From a checkpoint of a small transformer trained on Wikipedia: 6 heads of 64, MLP 768 tanh GELU.
MLP neurons of a small language model. Each row is named by its layer, matrix (up: input weights) and neuron, and shows model dimensions 0-191. Each number is 500 + 40 x the weight over its row's rms, rounded and kept within 0 to 999. Numbers have three digits each.
After each neuron's rows, "fires in" lists the words (lower case) most often at its 100 highest values on Wikipedia text that the model never trained on.

L3.up695:512544449411517544474490522523455505522516546472538512542579506536411531521489508448446536549475534538457488474458447544536474507503471529472444466533418534438489496507517528539526484469534512507501476436501508442475509428493502449523472487547419555498553493417434541531524453475562474505552504476471497488478539557445500518571481454444419497520550544487569475506503480467525453441563511483455522555541470506481446511472482536456518499560437511512591523535475544529548485511480417428611519499467516449540499539559478498549493455560513481516558520491443447551462542555499478445
fires in: "united", "university", "california", "san"

L3.up93:457536501566598459492464415466481381524573459452487476481586404456464491487461516448518439504537484521527529568471467490541512539496484496505486566455454498483422499529499481553476532494534462491478486518536473588525387507487523528551514447532502541508500479499515482530515545566464511484472463473548449522542441461512481490476495452525530464534531457466513521477529463483462542417436559510461495554536456498511531451501529474494503471498552400484473423481479526612491521560522556447526476496517573482549496547496482542526546470545503549483476505540523583505475484538497449503
fires in: "the", "has", "was", "there", "is", "that"

L9.up160:550575479454512459458519465483453539424513493487561513459493459579455538457418547577594557470564451464502530541419501492479466437519534537475475527537520463447454474531553562590500495441513490489524522572534435559485545397528435516485489511539524483539503530426474409508434511464453484437474536502447486505458546465516473518480569454491511541529534528559453538503473548497496516545438515544523494574514502480498459472525470443480518464463528539494521541446503443419515476470509452534513546456431548466477468516510525525485546524531493486487523492547490519462535519533439529493
fires in: "in", "of", "for", "as", "to", "between"

L9.up356:530501505482497440426514558578573490579516458454518548494466577484545486439503530519564544473515463588495528473564461445476517498510442532518524438551532478531495448459495517537513530549462468450610471577506520533455495473460505591491506453484511538542509561488492515461574447473498444565452470452518521526503491443455508525518567493526499416599555545496476485516550512511472468509530439509460415519512492586399499513503520509489453525522537484467452492547486473518533477422584441463472494510511485467536517467548528508467521463489484455475442479513449480509507510437476488463
fires in: "of", "all", "many", "eight", "seven", "numerous"

L4.up709:514455466495592462436476475461458483497407449448541469479481480523540498487443522410591482494514515630507518545533495488511543582454415440439553437389522483485522468524479469542441509552492520524486500538501536489543519483495540489551552518464465477508478549505494481541437517503559509485502556486488465485500514540476504509509537501507460478510506532512540549456412556504507599502576552575549479442463518513506500592542537543460519512504492473434523473475505498454458531507481472536442514414493529531428523539485531477487494440468483582485546484548486485522513530527553490526
fires in: "from", "debut", "after", "by", "and", "command"

L14.up314:516503439362531550480532440454477503521537529476506484537516480576499465519446478555462521474519517505494534529479508550406487460469534518530505508458468489538497472465467524468539500489528462492452514477485498471485394505454550531496457475530460410482567549553476480496489545541504507472554494500543520443597448499496470497521504490537513452528484488506576535510530526563464484470469455508481537536553427517486529545522488527453445487430500497431549471570496524442453485572510558525470446555533542517533482494539440459541518591483494451593420475465451544479491462468549456591
fires in: "an", "microbiologist"

L7.up577:558454500546564516436503486516483476500517438505548460493472466493479473536537596525515550483514465535552563495513481460458457502483607538456518476547552441493488511478523454527564560519486532443588528484463420486484433544432473519487490485569481477512514458569503512565511420478500534526459497444516481499489464486575519556522520477520538530526446577470470478534585451482484539510511495539445499478480512480477564478448513498519510495474471554442450566535477513437521454510447472533511438491444522606570444494536566419495503519458483523450513436557559463501492454491438488474
fires in: "an", "a", "at", "what", "that", "with"

L14.up398:574524475497519467510560518536534451567516489510540451552460507502429531418528571549501526499470513419474526496497471486532516464461464514522440441534485540465507465555494468558463505491489439485479528515476486448511462465479455468501475535455435510528527438520568521487538496507468515482436466580523509536497495511496440563547485542565526508507439480470540542434491521551600514456465468495446537447552424511562486534490476517541499519429471558471545558485527521546499432565432455539510470487469508500495520442528450499557566537629445546540524441458499517487451475541497418522
fires in: "a", "manager", "president", "previous", "management"

L2.up344:419466382483452499500471542592547535535482486422523443435535509460535453526526523560427552564504586521515468596593478534479512412474537508501552476497574499521461441517440510483446525493472523462493507490537504477486489414480460548551507501472455492536545480490472506522459482550510457470512457544486500481507520425499516456489563566485536497489503478520521499444486484541490504528460527523507487518571471477512473538559541522521477446532521489514482512483610446482511482474421466474541555543453512489592408500559505507541498476530489463486555491486474452451435534565518520485
fires in: "included", "include", "featured", "features", "includes", "collection"

L8.up341:549539535520534468536582531507548491557492466525537467498431533477522423472492483512565538473497480475461501492473499507453538564522512519421492504564522423416532432492556568555474575530496463522498499546518466522481526532456506523515525419450456501562453533520431516511507528506577386468422566519488465437431441548492521503575532484484507491558515530501452519516561499440451498471455520500575499528528459539414509551505531458500478503457471530539458515518508452534492483501547532459473490490541483509568494453585506463430487481509491478524555505522506501444448482429415515550
fires in: "all", "of", "long", "among", "different"

L14.up248:470557523513586470487487448457565480482462511455540510537496470481544465565503482534561505547469427518577534544472497432482500501428530545479457517557497542497475486462509492552504448521484508425489555484461493535558455509536494435517462499513551432518510593505558516528530614449513514513477394438522495475520468576503502469543421445436512519532480479464529498474484507470550530566518538511536476478489525473463550496467457504507481473530584505475453502536503500553492494486452619511478569535504518529510454412492453496437516487456440478443482549500489532436580489465516528444
fires in: "is", "a", "the", "now"

L9.up678:522478527563399525483456628508506456535521469458535525448523471470521459513541501497484502532486466508418540436450559473522544529586544516498532454539497445517517488462519466538522519511500557500495482478473584490458469465470530466448509568432516495469493521526531457535597528505468530517445467584412499514513438533565557538509492549449521444527436494509546552586567435485476482520495451487525484474451532515521594456448466527522470467485437490530496479574535460582501503469475564527467512452476505508513468473498514475496548470431459512489463491524542474498540490514411467458
fires in: "to", "are", "is", "were", "contains", "included"

L10.up766:531515498572510476433527506526587447479447500508497417465563510551489505503472572470519538471517510480486514451526532517512521539538536449516552494532486531575522499449488464496508483517501505534562453433436419474533556490498477541530493549466462534574497480519504484549560461511499471501457490576545426499579456462461498534560510494546520456480458579476454471479511549459571470413522501499499520458543500475535447500464518501460527464586458527476549472543497499511482553468469499486448472460462455504477500457461437392529520555498525604430521487573514550549409538449475485464
fires in: "there", "this", "i", "suffered", "if", "he"

L9.up206:523588481536473512555520486560438516481527542440501451503524446497506500423465482451550499503482454469451478500470451489461500468517484497537479437494545498473519488502504473526494485555507455519420538593596507513514547481494537533441470567469547481494544508479419464530595523518552539461536527499424585625535550538521505490544577549440514539527491450446477525506489577457434456572437556505545502527491508467469487532487539477509368493496514458507513530447476497506488520515446436421490475489504527489517541463470558501447448454514459542540491554509517518485511497489489534479
fires in: "and", "to", "or"

L7.up519:507497504481505502469534414495472527526508485505571495458503431498538490517461537567638538509526530503457512522468546506494515535525521501453541482539559460456527517524499560557471510522449412451550529516543454483501468515526473527519434493466563460565478485498547526561501488531455500531446483432509549536483476469522448493555528468555560482455486455554524418492519491457427520529482475527479482520530527526417513536511439475466507558517483520472535539514518489544480441442563387467432591381464514490509468455518432485564497479473533424513470500551474545521538494519436543494
fires in: "with", "of", "by", "among", "against"

L3.up259:519437464530514553488481478529473571507514478501496515503495531515508481515395503477497518508561527509618536536564563510502440509437474459574516520449526463505503447508529506460390518565536469508474493449546583500526526457494511466549511542478435500422459520442460540503485510439472524495524595497436487487497509511540506517531579524530555514452494484537494479428453527481517496446487436475480550459456488511422478490463451594507559472540489539517451538501423523450480471479500498525462584422536497599499533541499434444553530541490497562517504490483490517488429454446499508489
fires in: "when", "after", "while", "before"

L3.up221:484481605431514543528453457547504472491453523483507464535501423475500522521412474481519560477449463526558500509518525561481453566465522495519514441394546552531455525477582497523501485505485513586507468572453486530546421535515504491496410493467486443473479553411489489504534482495527502426527486569485409495456539542478496465460523496465541521559514537477555500465408495544466526542456585453529522464465500468502522535491549489502453487521472501475457515473483500502481545613505505447516407471469484516516487408503529490486517465533479539525486550512538515582511553530514506558
fires in: "and"

L15.up729:451502578483601519531532456469492480528533513527492427471464483536458492499500446484528557523555510513515442548469491490496490460476497569536482503453496497501500533473474548591498586458558365471460514505514488502579497506514485451500426471501488476455506524495540554518446482429483487507465520484564532454493480576489500487454488478474460468529516531539504535601466577581453430529507466490453546535381526489501555529539495535516503490489466526529476495543549535467435451470522570490570469433453537474565447485482566397471475511484479545486495482546528478448510473523488516521
fires in: "an"

L3.up687:577485486469450536555534526515556521484504498615480545566474527606484532480553533497430517444533446469530534461492515540508509422496570530509497475469565558450494474465517502383469452533552521488466513469469562562466533446530486504545488459559558479393557477488478526536498532490513462517517423511493478391386446493499541537545518501464459537487523472529467511477471524473440497428493505497528507480536491493486519541489497456445519420497510507514476535482554557447505484503523519551427550471430510449496458558477516530549467514533447454559537468511464486500508486480516519473
fires in: "s", "his"

L14.up219:557603567425451490510485496559414531521458475447487495452514454490475507473486458534536509518499468515518498440544477485453497528534492535493450496493587484504516492504511575469551468557500510464437463534491460486437506498500499477491543423508544411580510500443504486505543521584486495474491498544518518497515477474478451472492486478515511478514490489576593549496531625501503503495464514566517583535561449506464475465578453482457588495547516510450458447506478492591432516483531485537490509459476511520458511506487463467378545475511554544463472480573434521555509446479492528475
fires in: "that", "as", "by", "to", "of"

L6.up544:457566492518519512452462374450412481432506412490555457493430446512542503527497487482514472560563491548534445531516437488485450498495511521506450497505420509489494500511504522490521538529572466481506495552487449531514486496503533512572475469501450504520525481539451471533513454479524458486426485439507486512502537475516512428511558549507540423574476505508510572408454554514471543503520528460467469580509520468523492584482499513576529558523517566563545589527471475480525459489470443509471488478459501492523469490433511539483458477508506498554503489424616541572546557465518515483
fires in: "at", "in", "right", "appointed"

L7.up668:570497555490528494507552529454516499585538465423506521483495573511534460488521505511446469404612450581504485524493449513479479473501466508465476496470510494595432450543524520475522546453507539546504495506481537535464497493502517539530489492543463412539510547601484594525487497515491457490526480405537406500496545520496493424548525491526449415490503512447514528479445551433562576495482531481512504486450491450505490517510467522456458447473399537539448511549513510477505484478537505575544529477464522557519578453520413533469482499515483489477484512500528537505440460522488508444
fires in: "in", "possible"

L8.up418:470511432563544498503486486534443493593471488476545471504512453561494505513568503454472539452445504454543490537528514526459473544520520543549500488427551400540500544529525529453492481436427568485530538391521524495554495529541471454451511469496548522540499527455485517495484491494523519541469476501510527478534465495481459512556536504417506493460583475536486601468538452458564495473559521428482489530563546504485567467501586518453454475455487393448456487533488480469509449542496468465546478526541505436421508518539517444524490523530477514525499459589520554494535502434450484448
fires in: "and", "united", "but", "while", "even"

L14.up711:449460532476486475420540502481462532555457560474534549430483442517508502433525553423502553518495550548535485462527468571433496497490519551501536518468498486524488455514430489585534493463534464494488501517517487445498478470467559487528479390501514467501486476472462596462501458498516444486521525487608472534532492487506478480515520504527500505571492572530570468494481567579526470542477475533569495451517505481542484560475462513498508491500469547495466537624482521509598450454432518464482479541463487446559465508486459485528548456486535506583551487480543489492422472478442592486
fires in: "in", "training", "division"

L10.up269:429454457550552586553493487488503474554504443502562437550512500491558493495498504543539536512499467476525497458500594549460459476485499557576473527466572555510482587471545489480462512574545488498488501479491464468458516446416473517493535491521473463500554483388531576515484507499537410569492491540464503438514468496490464505501472499513612485472450502457492526505460525538496475540608444556577459492505472527441556522527486538511491483524418495462491501547533466479488425549462518525557436543510497459493504448524455465509498519446460486566459482531473508533534477456437548465
fires in: "but", "century", "so", "what", "however", "even"

L9.up447:511541445491414419555530485517512458405507480494522463473471483507486473550528561506502441492532506487518501517479455512456541457545476482525529473519509522493477486492529451478533559533524508549389506485462486503496536498496489527450501545514531496497530526530423483569566492436557559571471468503452566523494470512514416506551487494552456456549474484442533456509544500546452424509512501500484519470418575444525470499506506540368496495523533482498524517618414475537512517495553519558491471538473477520505434486433538516510517477457509549556501540527518533487593461412471581492
fires in: "to", "from", "of"

L15.up502:479494480445516448531482547485546466386505475518585452473522468460484554537448510521508559486537523489572448539484504531557452502474449580510544510537543459507488447497465521500588531525488452529484503445526482511592472548469483489446428505527505435473556482490453523561444456481541480548527503452488512450536523525442432483512513472490499548506465522487501560528506470480543501536481532536487413514569465558498530535472476490546426432482509541529543486533423526480450544538415553482379493529468479535554500489493474500512473565514518529458533456441447484604549527522530478501
fires in: "an"

L9.up449:462483496462551524447501474456508508473511535463494466534499451443483470555537510470468437501615505484533520534545468506433426488492545480558516510500474474582540496441516481516444522424493488560534563483513522437436418463572535549588580511514469490479496470459500503490488490475561448543489493487474461475474483474592486501460509520546546501487513502519485489504471520518562581478529510536462495475498447524523511440481567444462533499519499433478471393577493445458495523504621495522541603503528543419534472492548539480459514548486483547430550491508518521495509462446547516475
fires in: "to", "will", "would", "can", "may", "must"

L3.up515:521553558587448509516524591456553484479501433456523544442443475475514493483443524515457554520465573457437536493483533472445511533508524508457530479467548478509498467498488498522544557469552443523486533437478503520515462531539440559481472447518533471495482562486472535467448462479503489486493444509450488558581548563559507501508491563563542555523522507484438484493473476526531517553497511530506453456385564456461452493476591495510487496528471479456547517464464507478508523488491468411501493497398501495420471444480507465530531601578489555507537489535496542513502514508401521431
fires in: "of"

L10.up664:548525495533578510501513488598471513467455533487596509444528469544482466468538504552483496477501494549503504470487452515520453528546537492547457503521499486460446484484473562503481527481468500461539432551527404526511554460490471553428430500440514487530437582467562543566510476487480516475507555459483464473494493522535526513472488523586457534505493444478480599445516459506477506450543572516487514616493479474497469517430432485584518518503540518498533538473517423474501454514459494495465518437525580493442456522545529528525414426525510486531529511552566494552476414497454526490
fires in: "of", "n", "killed", "over"

L4.up290:536475462461513619528595471428530488513567493505529494535488530515570449591517476400509476506552518528545461524483413535463460478446527481494519454456470533452483490525584488520484526480468508493549471550534577469466460543513510494516525415542458433504544557460418497561545533515546474521520449482511451519488504479481470469456507516540476501511510491485495532507445502558447497511551568527397512525470445481458507499489509493491465545476497477525466589536523464477592520498507506540506531509531493457529525494518437476542538486453455539441498494532529483531444420477411561418
fires in: "in", "would", "took", "at", "will"

L16.up237:526488520517618511546511584465624527440491496417534484484478507508475442454494527529582473453498513492515532491496453473499492436473544544479480483439502562540438463553550418505500451503454447533471534543485427413513464511549486488501477510474513457469507471537564519437537472461438560477482550556544533449527478517488447565523508489560573498517470472493478562543539458496502484491482498467447521501527536448621492506497478495446483493484517496496524490537470520495475512538435525593455582512488537491469471549500559528511478415471540534486477478489483539486424466521571539484
fires in: "a"

L6.up343:481530543483453506500521446480530543548462449515544513501476500578493509523543530488498551458567439539538530491509514562480454451547540615502459497533526534552515545533461442452452471501504545460520501516490403431503532527508505485481440486515476487422580497495465472420451481492521469576519482440571441462501477501596521474508493514517536476469586504509534515486528514502429484575524421453534443583549459540511470458494513447485540441528448525480418505546521558473489451471510464579468511575459472565513492493533471467482481508473476524538487459586497439444481485471524533500
fires in: "if", "what", "when", "however", "how", "sometimes"

L4.up7:576514544479482518475521545476540514497495568511473505498469483520488481461507467498507561454568476465432517433535456481539453446506565480460518515420541536471565524502496536429503492455589483492429522512482605460528503452462511497496456431563470537467545465515572569546469497470524482492561507506474497445557455452494558477536546542455503585516455435569512543459476548449480482498458560506505495483464480486469503523482457400444502461497540554549413504502511537537497529479452580502455528478466515472479555519504533538494482520475434503555545469579513538511553431482526462416
fires in: "s", "her", "its"

L9.up370:474533496523532504533480493426599438514565529493459434507471402473479525529477440496455469469469480587513512487503487498549497511497521544557477530517527480424520483543547416522469485529527531443441483520492511514500523569516531458500478501491448468457527553509513432632530481507455475474448532579525531509533511526491528552485483546520465509548484501491525519518468512493416439495425547511464554493530512543487526475489547475429447534543472435463499396592488464585462473538459493501485490517436465537521500461433586523485528473508432569473479531495531548534440535505523516555
fires in: "and", "to"

L6.up380:474487477484500471497496391502522541470442514483507504524457527603458520537542513450526580441513428483493571512483494521457495398470535460481515484466567499420463448503475564517529458539536470513452484553450585536491447484529507503534536464562485508417610514543542533516477548400535547497489578501471492443450389514519501494523581469506502519521512413528487490492483523456497494496451519501477474496503515503527533491492530471438591487496543525492526512454544562494512455495452520523552522428457462484527497460483444510482497550554478519518438470500562504573550501523552495471
fires in: "her", "his", "its", "s", "my"

L2.up699:510465540476448458449480528512500534446479513494494517490562479470482472517475443481471484526442514503555499476476472544521550514468547561457516420474462488558551559535503491526546527519549501514439472530545483559547582553441485434467510457560498483483514520513528508517382481476517576540532448489500536545469545522391481497520451508490480459475537496552497447497516490432550477590537593516452465498507520469497488520502553472478481468532488515550475537440532461530460502509447421443512552528449503509535529519508506547494595552567440551397513456491511550407417530481506475490
fires in: "known", "member", "named", "october", "name", "called"

L9.up39:559442594441492472492528499498539519476484493476467486449494513507528455515527559422479514455454506511500570522499481509502452456500538471535508507480517500480479473480484547435477543458491452509521449473524447428563495539530567505487470493429519475500507558425516572507477541495521467453501490529527492433493480498499573546550543474560483510534485428552491538477578474521482485484582493506437468486540607489479489525456486519540461511541540601512514450466422493464580514450490502502398489402460458541513462534462602521485480527455478552565503523487538484576540555493485430460
fires in: "in", "at", "of", "to", "his", "from"

L12.up200:470536499510500519446518505451528515591504494459531398517535489549501468450463497468469529466478491536547459473436498534466465497525489542494469505493525429459488532429511488484493492505478478515541475571536469497495475534535454425528472523466475422487571578514537528526525538520453483507493541481511578496497451547496441464517443452476480516563477547533457521459484506551555431572446463470466488541526534394575484521523508540552420446467434577555391493526480509543568477493591544510495433479458544565521556572552518494522506474503460450517497459503528490592487497514497496499
fires in: "an", "league"

L3.up26:497488596514443471548491531517488400515498496518452484553596456525472477554449440414452514460492492522482568495603476549533491438504509538511475470537480490460523524540511426509459459498519467497550486457521525508574494428481478441513462511541525496516583473446424554528574496425541542484508508495493514522457475500418445494564511516493554532468475632559494434436491481457492472508545497544426555523477526411472535503525502538439515454505533507559526534527468466517513454498537483547513509492536561464506472500481521543526553532468521557478453516469474474534458485480508478558
fires in: "new", "united", "california", "republic"

L3.up551:484468495553458492500551558526514531489486480453511470468483467482505478481450471565484527553541523461514571560492467527483487452521586493534519501466541495548543500465481431511495502485534482525486537475517519532513491490484483538509444570519501445488492532464472544474514465534465524560482558524540523462519491477543543541540427551513466476437510524538452549510539449518448509544513474457541494598480525495516463511444521452509480425490473527494467492374423443593470529449500418390458476537523505537570503469542497512468602509527447529485574520497491533416510495358476531533
fires in: "called", "made", "named", "signed", "flavidus"

L7.up631:446464473534489485481444502450495480481493486525537490511508530490456447472583532458464481481525439531570519531487526550464440496442536530518491513518408497561548462459521556504429443452465559548575489520490507468478431516526457566525497550534556462519532519494506519509496520477568532471492457438541456391478489469455435632517527509496511463530476527514495481580480526537533511481507536501552450445494468538431537466489517431454545526573492511489469549494547508430461479488524550563544588551406512446441526487515499520515557588480534506481515454512537494493489500456505495432
fires in: "to", "will", "can", "would", "t", "must"

L9.up490:551495465439518457508468481521508531484496571508532532612453453503551450459561530432532515478503471509435493427553496491494453451486489512449432490498538481476459525455461546454518486556563486499503544503419510493499501469517558509519547462497517528531597478433442511501523548447480393502445498538539513451536487500470482467520423460512564538523465472507505511466485535481464477555476561497405495563524519448536573518493485523480561523516532498524600535425541542534467470478527497586438516438513477480487545493515495515491520528496500539497561515572447435528558436555485459437
fires in: "a", "his", "s", "her", "my"

L9.up302:555471498641550561437560443532553484464516466456545472559482482467543470491549501551605506474557499543533542510476464546505441422471544472498466483527509512421453504537479478514487524563455501504483517495536436513455404517436528492530536420475539485500551525530477579503519460479516504468504510516528514438452468496470519514493498478577448507534480424499463487510529544440516477472455540544389565502493509533500529427531519520503532486516504508552543446464496476534502478577466501519511488512500503418522497511525455489441499519532467539554501501418437518561422479420476500502
fires in: "a", "la", "le"

L12.up570:443460493435488554501508496489447454561448451497547540460474490556510491456496573473489510510442463469573462525556512533520563410397502519489420554543527501536509476462486535535471620486445437547474451467561602446487453570521534529476422488470490511456498559521479487489531464479499499514465445495477550483496483519512491563556445541540522479536457517540477500505491526436462442437537505482479506541520470512558545498518495473463480460497423444574500460580475561528523470539539507448457415508519502536502507531510441466543464526546557528482526518511527491547506525581488528488
fires in: "an", "killed", "killer"

L15.up283:471612491438493457462482486491558454496541441520508439487560487486524486515495428503524442474502460513523529502526505467429547571439548505544530483458547540484512492467521469504487527561503475502513494489596517510465583475520424552575593527512533533558511556472471515493452446601505493493468526518548522532557415439431502458562519482551505525474528491464479494452506488426423466516493507486434532467405437490475468545429496475481487477504429497499578452530507502469489482510476497551477507517545505460511536531471491483539514478523461511494524479464471611589567484500536461534
fires in: "she", "he", "aryan"

L14.up531:546552441522435469490442439532544457497507513477500556483506496512525483520538585488584507454470433500490518485497431480458453504548530564472552483523522419544486463505478502516467524436486495511470557493558457557470463454513551510570494519566482553513557596534478472504509523451463473453573448550551572440502427500528484487510524481549511516529473466508503493446552511482528491489496453493580372457528447524446541523490470474462523450571483492538455482579526484455493552474542486501510548534514509508589416504474501520483504527505473461519407522533536542473476504493407509440
fires in: "to", "has", "of", "can"

L3.up24:476499513451451560492512406504483441437500504422462476536507444492485478482479522447523540516462484516528440609513422470515474521533510506495556482517499523453491462473430461416447475474561481500515543554510535534533563496488563496488420484537459491518553451526461430480546503502504483528447494556557567474512580548504461516500497509535541485524484546504507519551484477456493515567508504548549494465526509456574498531433507441534533479516521488552461412534496517526485528574562527529473529540445446580446548545487542542467555513538445451506468471453518495468520366507540456527
fires in: "national", "had", "total", "would", "to", "world"

L10.up667:517523525485531478469519483562502538550510490536479497476441552538502508479564522540527511447531398429516482470536461495445534513522553570483545464478604439465481464470565525456574528588516519518507470550434500462430450467453498511501418459528493466529564489478533572554527500503562464527538592513437492438489523449533482500496501486539564515491489444504468468508458484552549498501437559499511447536432546463501408525487455563513480527481439496523479517493464543487507438442485548493430499465490539486486512461520457481547484489537479516450489518495479443527538473624543479432
fires in: "an", "most", "some", "over", "those"

L4.up362:513516487445525509480524453455533581483558485480482473457487453539592459578479454466461526562474533463519532518450551508515499504528494494508510415449488522461522492521511520488475630492542556553488486526479454467510494441552485523523458492435537501492556492556445484456465509580546473497509545577523464554504530483519477546462496487508546464477503455438538593492469508458452503544515541512496536506495570425499438564497498572496524536589493507481501447528438470474512515495480488467489445430510397522534547459486557504498562460431517475539528469497517474478401394491541511499
fires in: "at", "from", "and", "rus"

L8.up59:470526495512497490465465501563448476529493557441493524452523464595436467551440528506435493497499495512514513534448528489434480527562545471500425415513539454518504505439523534541591489476551502514537510509486517525496460579430543487535417520539497484466568532502510555539518451445461473519484422485475552462446506518526520411469514554549452477499451511547482472533457421486461454488456453488474517512467496478541484485428566507499552543498457506541468505534466518550467480500471548505519457481431631543516579457562446523524467525460516503551519459525561541485556552527555490477
fires in: "an"

L14.up290:527538546423480482444494547465487519543511452528556481497459432424468433438597491529557528482484453526440504497500450518457505485453516506530487417572520513522532465506516550512497546456493484516485512509518459514467506500516480548567472498464496523488586489487420530482511453504553509488476446478541522569491464426524487536523538445530533537564488522548464545474478594422561567541365542493404497454541540475498489490491490530514533513541521505501468482449488451478506514534453492426507530518475565467474417489497473455463536527496503576496523476552522480536588542558497469438
fires in: "a", "for", "by", "of", "president", "in"

L2.up428:542551522614567548539459501480495448491493522525550475489504427522480439470434449475521546531486531492502443532414501530472505476471465521525510510434497483497450521552493398464490509477440413517572530517494506470537534464531510573462538469523476477514448520536498522512587512439515488480583468502520553463490478520493493516472597574447583498476520556479557496445448477443487485470505567500491501460500447496497451525523515503565450548566464445448462457539556525585454527465573509426478461479468447533500491510563423482568536534512473536545526482484451535503495511506508475506
fires in: "has", "have", "had"

L7.up576:535484544494561590548445481518489563576464515431524494480489462520541520489575508464449511529506495539463495520491488481463439587520545584528459518486456526479407473454535482456532460532558454459559483466483478490493524413485484512543482464482521504533535498481496556497515503452570537463481466455500465447484528586529531527552527500471515495413471550520454535504516470468569491550496464517533483534430469460432497480543525517456471547479514483477567519530461499476505482503537452491518442484550507521435536421462539435456488476523434476587540461438476528572562464575419533449
fires in: "of", "west", "california"

L2.up676:559428443480463563483492471489455489463461538512413460556484526483541439462462502473536511575469471494457493432533533498497505456520429544478598503461567454471551575435454537497488424487415480515500523445508606435499535489484495540526535538434443528521500486509556555548564481463501533442512603523493494478497530557511520433472532522511556528493543536523544577472464477408550546488522522477457481412448427546557443489519465513538497515532468513493499484513515507514525493480506395501474582510485515526534531572525473490503519471496528502478511481517516500529480499488472514435
fires in: "who", "what", "while", "when", "does", "people"

L2.up33:491498531563571508493504482507478479575570523450534463508551486520462466486527422468503497512514455545461466502488534500476477501448484492478518439493528477523523532484496451472501469560578525439519496529476475462492509508533471522506467511501531520456491421543483505507583546453501472524501533427468522544531511477542474521502546534426516549451524562452510441505460459514505492517409460548502427486433466507584547494552558571516453515455456493490403560533495515467429528466507449448538481458610461442506472550511532452505497471449514567485525521551534607566506484384495553471
fires in: "but", "has", "have", "debut"

L9.up75:527489537458536476519534473470441530476505545525525435562492477551515486456445536539452474501495498438575509603442504542535460478443544482544528536486504460481531510482424581541540512491489445503568506511474488530446421436568494472542507515488536500557514521472492422516559469478490452483526479368520527477440563542424562508539534555542474494469495453501534515442509479479473535489513473534510516503525493516547484508554464460459444484582504489476519525521493478457488458430525488480517523472510555431513426403503585510525486527464472507579502469500414527523513513554417515556
fires in: "in", "of", "airport", "by", "at"

L12.up217:546551470433483539428465508505499412419494504520467480439489519597526528500533512510477424538570521460511492473430474471517533459545465502572488469493576545590527526473557506414542473494493540589507457456461601436535515423547512498530512547512545471524517520511522470518511486480525413454504443500477526468532454499537484567513501497492462486543522534430530519417479457485515414447514453530497506507473489474528505487524494538491449502498459458540521441501517499533498622505528446509525502448450541502505511505490484524547574485495507510468529469519547544519490374539540530478
fires in: "will", "to", "can", "may", "would", "club"

L10.up24:525509459444482552481515468537428462521494416417515442425491513504568570463542559546511514482475469548530615489477484480488491553503520525495487460520539444471479468535524450494478520606442539509471445544437434560520483491453484502519461580524536471515567524533501502505508560495444513440441496549502492575502405474510517560522549519567485443491504473489510480495545498466490564515489541508558473460478491513455424461519484511525505504487482578491502544552469492429445470532545534538512503474438507573490452497481489520498519489492401529474502516517549577508506458454421578465
fires in: "of", "to", "upon", "after", "during", "following"